config = dict(
    num_attention_heads=4,
    hidden_act='quick_gelu',
    norm='rmsnorm',
    norm_place='pre',
    norm_eps=1e-05,
    positions='rope',
    rope_theta=10000.0,
    rope_fraction=1.0,
    parallel_block=True,
    init_std_o=0.0174,
    optimizer='adam_variant',
    learning_rate=0.00106,
    max_seq_len=1024,
    doc_mask=False,
    max_steps=4814,
)
MLP neurons of a small language model. Each row is named by its layer, matrix (up: input weights) and neuron, and shows model dimensions 176-239. Each number is 128 + 32 x the weight over its row's rms, rounded and kept within 0 to 255.
After each neuron's rows, "fires in" lists the words (lower case) most often at its 100 highest values on Wikipedia text that the model never trained on.

L4.up919 [200 142 140 166 150 154 140 167 145 151 166 110 112  96 121 123 112 128 115 137 158 108 181 159 138 175 109 131 159 133 131 108 135 115  81 152 145 121  95 171 115 112 163 126 105  49 182 115  37 171  93 162 106 129 137  78 101 172  94 167  81  93 120 131]
fires in: "a", "its", "s", "africell", "another"

L4.up1630 [112 124 125 134  94 182 138 180 127 127 168 101 141  87 189 146 160 121 139 110 164  85 121 114 145  76 104  83 133  84 162 114 115 148 105 144 107 154 134 195 145  83 103 158 113  81 128 136 133  94 165  92 121 127 104 126 135 100 139 147  52 115 158 231]
fires in: "one", "third", "co", "first", "singer"

L4.up1114 [ 93  94 191 101 167 165 114 149 104 168 148 139 127 117  96 155  98 181  72  44 115 122 123 177 175 181  72 118 159 133 131 175 107 156 174  88  69 161 150 106 102 130 117 159 180  74 193 108 135 112  91 166 110 154 160  82 128 173 192 120  66  92 149 171]
fires in: "after", "of", "the", "death", "following", "upon"

L4.up22 [120  91  90 139 182 123 105 129 153 137 157 171 179 161 102  43 132 143 103 102 129  91 117 166 132 111 190 141  83 157 142 171 118 156 105 152 127 178 107 112 207 151 159 155 134 109  72 107 110 150 124  95 139 100  85 199 141 122  79 120  98 135 108 113]
fires in: "to", "would", "could", "should", "will"

L4.up1006 [ 98 118 146 118 112  45 166 126 120 105 205 109 113  93 160  97 139 176 109 125 167 158 148 117 125 120 136 132 173  90 153 133 136 114 118  99 105 191 105 118 146 133 126 103  87 154 133 104 143 108 144 171 114 156 120 150  75 138 181 138 141 122  96  93]
fires in: "to", "only", "as", "by", "least", "under"

L4.up410 [122 108 210 113 191 158  83 127  84 123 115 136  92 106  68 100  86 141  71 139  94  97 128  97 125  85 123 143 116 132 126 124 141  87 162 170  72 175 143 111 183 108 105 139 128 135 169  76 146 118 165  97  86 110  91 133 108 111 117 137 160 104 161 145]
fires in: "s", "have", "has", "are", "is", "had"

L4.up1674 [141 156  88 152 128 153 155 144  84 163 132 123 112  94 144  87 111 131 119 145 111  88  53  65 104 112 151 100  74 164 139  93 178  87 103 172  74 146 120 141 177  77 149 138 142 106 119  76 133 159 187 123  78 151 113  85  85  84  95 120 119 101 114 101]
fires in: "had", "with", "has", "have", "features"

L4.up965 [134 134 140 132  95 146 147 155 158 141 152 147 113 142 120 140  59 163  99 116 138 130 149 182 120 118 142  98 114  71 147 108  80 133 170  64 115 155 143  66 157 166 187 152  76  89 136 113 167 123 143  41 156 122  95 160 134 140 142 151 139 131 132 153]
fires in: "as", "in", "considered", "is"

L4.up985 [161 106 199 115 117 115 102  81  84 103 139 196 110  70 136 107 150 165 110 105 156 126 150  70  90 126 133 126 103 117 108 194 132 123  73 180 120 161 134 126 117 132 122 163 129 166  89 188 157 171 100 127 125 111  82 114 114 115 103 175 150 149 135 166]
fires in: "work", "worked", "works", "trains", "ship", "workers"

L4.up1290 [115 120 162 120 140 144 133 120 125  90 147 149 166 114 110 137 180 120 135 100 141 119 120 197 248 100 136 110 124 125 141 119 142 112 127 116 100 157 171 111 115 105  33 132 169 157  97 137 125 191 111 130 143 138 163 108 104 105 159 131 119  70 142  77]
fires in: "that", "son", "of", "end", "sons"

L4.up1624 [131 130 118 145 100 161 180 148 119 118 190 165 146  66 147 140 110  59  42 106  95 100 152 175 136 147 157 117 152  88 136 116 111  98 130 145 107 142 125 186 176 116 110 149 124  91 163  44 125 187 128  79 162 112 131  77 143 114 104 139 146  91 107 130]
fires in: "it"

L4.up1179 [126 138 123 141 129  63 147 118 159 181 145 139 106 142 102 138 166 176 108 157  96 114 145 124 119 125 147 138 103  92 137 157 106 124  91  56 152 174 181 150 157 146  99 114  73 107 133 124  72 164 147  80  93 153 143 149 122 121 143 170 122 152 106 142]
fires in: "is", "became", "was", "become", "remained"

L4.up1373 [ 96 111 159 188  99  88 135 156 135 151 134 164 137 172  82  97 176 207  76 101 136 126 121 155 192 128 126 114  80 101 200  89 139 139 121  70 139 154 138 140 154 124 126 144 145 113 115 113 132 140 103 158 141 143 145 131 116 122 156  89 107 118 122 147]
fires in: "his", "a", "of", "age", "to"

L4.up567 [165  97 127 161 202 109 135 206  98 129  79 126 122 106 129 170 139 156 151 113 179 150 105 132 135 132 127 174  98  91 144 110 150 117 111  61 155 192 187  73 143 163 117 112 146  85 135 110  92 131 154 142 120 146 193  66 176 105 136 169 136  79 128 106]
fires in: "for", "after", "in", "function", "character", "on"

L4.up1069 [106 162 162 140 126 149 119 111  71 149 118 185 189 105 136 177  52 130  99  94 121 144  92  99 167 164 213 135 118 139 175 112 144 121 112  85 125 220 136 123 201 151 153 136 149  92 184  98  97  93 194 165  80 142 119 115  88 149 156 133 181  84 148  82]
fires in: "for", "7", "by", "4", "21", "14"

L4.up427 [140  27  62 132 105  74 119 139 123 101 226 188 133 132 113 106 147  76 106 131 134 113 107 136 119 100 138 131 129  92 145 129 110 120 112 110  61 160 101 132 103 128 134 103 173 102 150 157 153  68  73  99 119  80 160 132 162 158 120  54 131 117 124 119]
fires in: "would", "not", "will", "to", "was", "may"

L4.up871 [132  47 176  90 166 145  23 110  68 125 165 226  97  80 103 120 105 110 125  66 148 150  84 173 151 196 140  92 115 142 154  96 138 120  88 108 133 162 144 227 151 160 178 135 139  71 165 166 155  73 142 117 134 174 146 132 119 160 140  92 185  93 134 143]
fires in: "on"

L4.up2 [108 103 126 176 108 162 116 151 138 177  85 137  79 101  53 156 173 139  75 130 109 141 102 105 136 100 165 132 131 101 179 118 114 172 107 173 185 114 123 147 152 144 207 188 125 122 146 101 148 112 113 105 106 102 120 124 143 139 137 109 125 148 148 150]
fires in: "a", "it", "an", "he"

L4.up704 [106 131  93 125 103  87 136 152 134 116 138 142  97  67  94 158 156  71 131 106 153  84 116  85 136 127 136 146  90 127 133 139 117 105 161 141  81 143 131 132 149 162  89 116 110 105 158 138 142 162  88 177 155 108 153 105 108 107 151 133 147  99 128  74]
fires in: "than", "just", "about", "almost", "least", "a"

L4.up75 [118  48 127 166 112 109  99 146  97 131 125 174 208 138 111 117 116 184 100 129  83 143  90  88 163  70 153 143 157  98 157 144 129 106  44  95 105 139 126 185 135 104 162 122  92 127 131 124 149 179  81 106 113 124  85 132 164 128 174 146 111 113 170 129]
fires in: "of", "s", "that", "for", "to", "your"

L4.up51 [103  93 105 106  87 117 145 154 182  91 138 173 141 122  83 119 152  83  98 140  95 105 155 108 165 123 115 156 249  96 184  96 133  87 110  87 127 181 111  96 105 135 170 138 161 159 147 115  86 108 113 152  85 108 145 147 102 121 129 115  99  63 125 102]
fires in: "in", "by", "from"

L4.up1737 [158  68 123 114  94 125  67 160 105 156 153 143 151  95  70 141 206 121 141  62 181  82 110 110 134 155 104 134  91 101 160  74 179  65 139  93  41 139 162 149 176 134 136 135 188  87  64 127 112 122 137 131 163 106 144  82 171 117 130  93 161 102 127 163]
fires in: "of", "from"

L4.up771 [150  99 136 136 145 150 123 104 136 154 148 135 144  60 153 123 109 143 123 186  96 218 171 150 164 169 133  99  86 132 171 113 105  67 148 121 158 170 153 154 191 168 178 128  97 122 110 110 107 160 167 135  97 214 118 187  99 148 116  82 149 163 130  96]
fires in: "in", "a"